Weights of a small GPT-style language model, trained from scratch on English Wikipedia.
Training: 538M tokens, 8205 steps.
MLP neurons of a small language model. Each row is named by its layer, matrix (down: output weights) and neuron, and shows model dimensions 224-351. Each number is 128 + 32 x the weight over its row's rms, rounded and kept within 0 to 255. A neuron's up and down rows have the sign that makes its largest values positive.
After each neuron's rows, "raises" lists the tokens whose logits its output raises most directly, leaving later layers aside.

L4.down1238 [ 99 107 120 136 116 112 117 121  89 148 106 157 139 139 103 150  63 105  95 140 120 157 137 127 127 136 107 128 101 143 112 130 130 128 134 155 119  55 162 146 118 193 146 104 162 156 114 129 104 109 195 131 110  86 107 155 162 122 146 145 111  55 129 123 146  38 164 138  88 125  95 159 141 135 193 168 152 149 125 185 146 131 161 107 123 106 132 138 125 124 141 185 128 124 165 106 138 103 148 122 158 132 111 109 172 162 114 124  96 167 149 123  78  84 125 148  81 134 141 145  93 191 175 114 118  36  98 152]
raises: "ary", "ary,", "ion,", "ion.", "ty"

L4.down1189 [137  43 159 129 101  72  82 139 108 145 115  88 133 114 169 147  98 115 113 105 162  89 125  88 108 103  68 115 125 174 132 133 159 140  79 128 110 136 126 135 144 122 105  98 135 130 183 115 142 150 170 146 147 178  92  97 133  95  81 117 167 198 109 134 171 110 107  82 133 104 124 173 131 145 103 131 134  86 141 114 113 140 133 142  87  96 148 154  86 137 150 158  98 135 157 160 166 128 128 152  98 143 160  78 125  84 117  99 120 121 154 133 127 207 133 176  56 175 139  99 168 133 107 121 153 164  99  96]
raises: " 19,", " 3", " 9.", " 14,", " 4"

L4.down36 [122 108 145 174  94 147 126 177 115  65 175 122 122  77 133 161 159 112 143  27 108 130 170 107 168 102 122 111 105 135 127  90 147  71 199 130  76 187 108  92 138 117  98 131 163 159 120 176 130 146  75 102  99 150 135 162 148 149 103 107  86 104 112 136 128 159 156  60 180 122  70 132 113 120 142 144  96 130  97  72 139 129  75  71 138 129  82 153 112 130 142  99 168  95 196 122 125  98  92 138 113 190 201 121 155 152  98 130 146 136 100  79 145 187  68  65 116  70  99  84 141 116 136 115  94 151 151 121]
raises: " critic", " support", " resistance", " response", " favour"

L4.down1244 [135 136 127 132 137 121 155 150 109 131  80 158 156 123 164 145 133 158 155 146  83 141 138 152 143 133 102 155  94 165 134 143 140 116 121 123  99 218 162 137 152 141 101 116 112  68 147 109 147  92 123 124 161 117 123 151 113 148 106 114  96 123 172 185  87 255 149 122  69 136 117 135 116 115 156  96 119 146 146  85  94 161 112  85 144 127 137 130 160 116 167 121  93 137 170 125 114 138 150 136 107 125 100 129 120 126 101 161 126 139 149 151  91 164 132 161 175 156 133 177 173  96 127 139 131 120 133  93]
raises: "8,", "9,", "6,", "5,", "2,"

L4.down1039 [133 124 137 163 134  74 138  97 106  96 161  97 181 188 156 128 136 174 183 101 110  86  89  59 153 118 124 131 126 105 134  85  88 107 144  86 105 106  47 110  73   8 101 110 155 149 165 163 159 152 161  80 154 127 162 116 125  92 146 125 131 124 166 126 117 107 112 123 106 136 136 126 120 139 118 148 104 150 134  89  99 140 130 147 151 105 116 174 161 118  95 122 151 114 162 127 122 105 127 159 134  65 123 139 146 150 149 113 159 118 118 109  83 147 116 143 115 129 131 171 160  88 112  81 102  92 173 166]
raises: " joining", " getting", " entering", " reaching", " crossing"

L4.down179 [ 90 134 144 114 113  97 176 175 130 109 113 167 125 104 159 114 175 112 120 162 148 120 135 105  96 156 117 100 178 137 127  60 135  97  86 165  92 118 153 107 145 155  79 128  69 103 111 132  70 155 113  80 168  56 185 130 129  85  83 115 158 119 127 138 123 153 145 148 158 132 179 153 105 112 149 112 190 126 144 120  96 158 147 140 177 111 118 117 166 124 109  99 170  89 127  81 112 120 181 107 103 147 129 106  94 114 144 127 138 119 105  96  59  95 146 177 115 137 185  97 141  76  92  65 155 163 173 137]
raises: " well", " indicated", " seen", " found", " did"

L4.down350 [170  76 157 131  97 125 103 136 192  96 158 134 174  94 158 106 136 136 139 113 140 155 131 130 169 130 163  77 116 159 151 117 106 145  97 123 134 123  95 117 108  96 108 112 102 108 154 112 159 176 156 157 106  85 133 135 166 145 190 133 165 124  70  97  76  55 159 130 175 131  77  61 130 165 158 141 178 134 102  77 148 195 120 104  80  73  81 127 150  59 138 162 148 105 172 113 146 111 134 145 116  85 146  68  87 184 125 140 196 111 117  89  88 105  80 174 110 147 122  89 155 115 167 147 106 143 107  90]
raises: " point", " times", " points", " stage", " periods"

L4.down599 [132  61 103 173  94  87 133  81 142 120 107 128 131 138 148 122 149 105 136 115 119 210 113 160 141 134 115 179 171 162 151 143 119 167 117 104 110 166 100 112 162 152 118 127  81 120 145 101  97 144 122 141 172 175 187 110 139 173 121 115 184  65 118 103 163 154  91 130  96 120 127 152 122 122 152 135 117  69 158 125 102  92 126  87 124 110 130 162 102 139 153 130  88 114  81 135 187 114 104 154  89 174 125 154 128 107 138 183 132 177  83 129 192 132 141 132 152 184 132 148 153 116 175 129 135 110 172 128]
raises: " why", " how", " what", " whether", " this,"

L4.down838 [134 192 107 108 146  94  78 137 136  86 102 115 130 119  51 110 106 121  99 114 108 115  76 149 106 114 106 176 125 122 113 147 164 163 103 128  94  93 126 106 125 220 157 132 147 140 179 124 131 143 101  90 156 110 102 128 107 162 143 127 126 134 149 158 137 164  80  89 123 147 113 147  63 148  84 140 131 131 186 134 139 176  92 135  98 113  95 122 107 112 132 213 120 122 172  81 144 100 104 160 148 130 160 125 150 131 120 118  74 179 126 129  45 130 123 115 135 177  41 131 166 114 101  85 128 174  77 118]
raises: "ra,", "ensive", "rad", "ro,", "ra"

L4.down1203 [189 132 117 156 132 208 132 190 120 125  91 179 114 147 123 101 166 195  73 173 140 122  99 129 135 151 180 151  95  93 144 170 144 119 149 148 124 179 146 112 212 175 100 121 162 118 126 131 117 117  48 128 154 138  85 149  87 136 132 169 148 167 109 129 119 182 142  81 131 154 102 180  91  94  98 152 159 180  55 121 212  79 148 142 115 194 114 141 140 124 134 108 133 122  81 114  94 156 116 166 143  52 171 106 147 160 152 123 127 133  99 127 164  89 153 171 161 129 138  93 155  96  93 119 143 123 101  88]
raises: "ies", "ies.", "ies,", "ries.", "ied"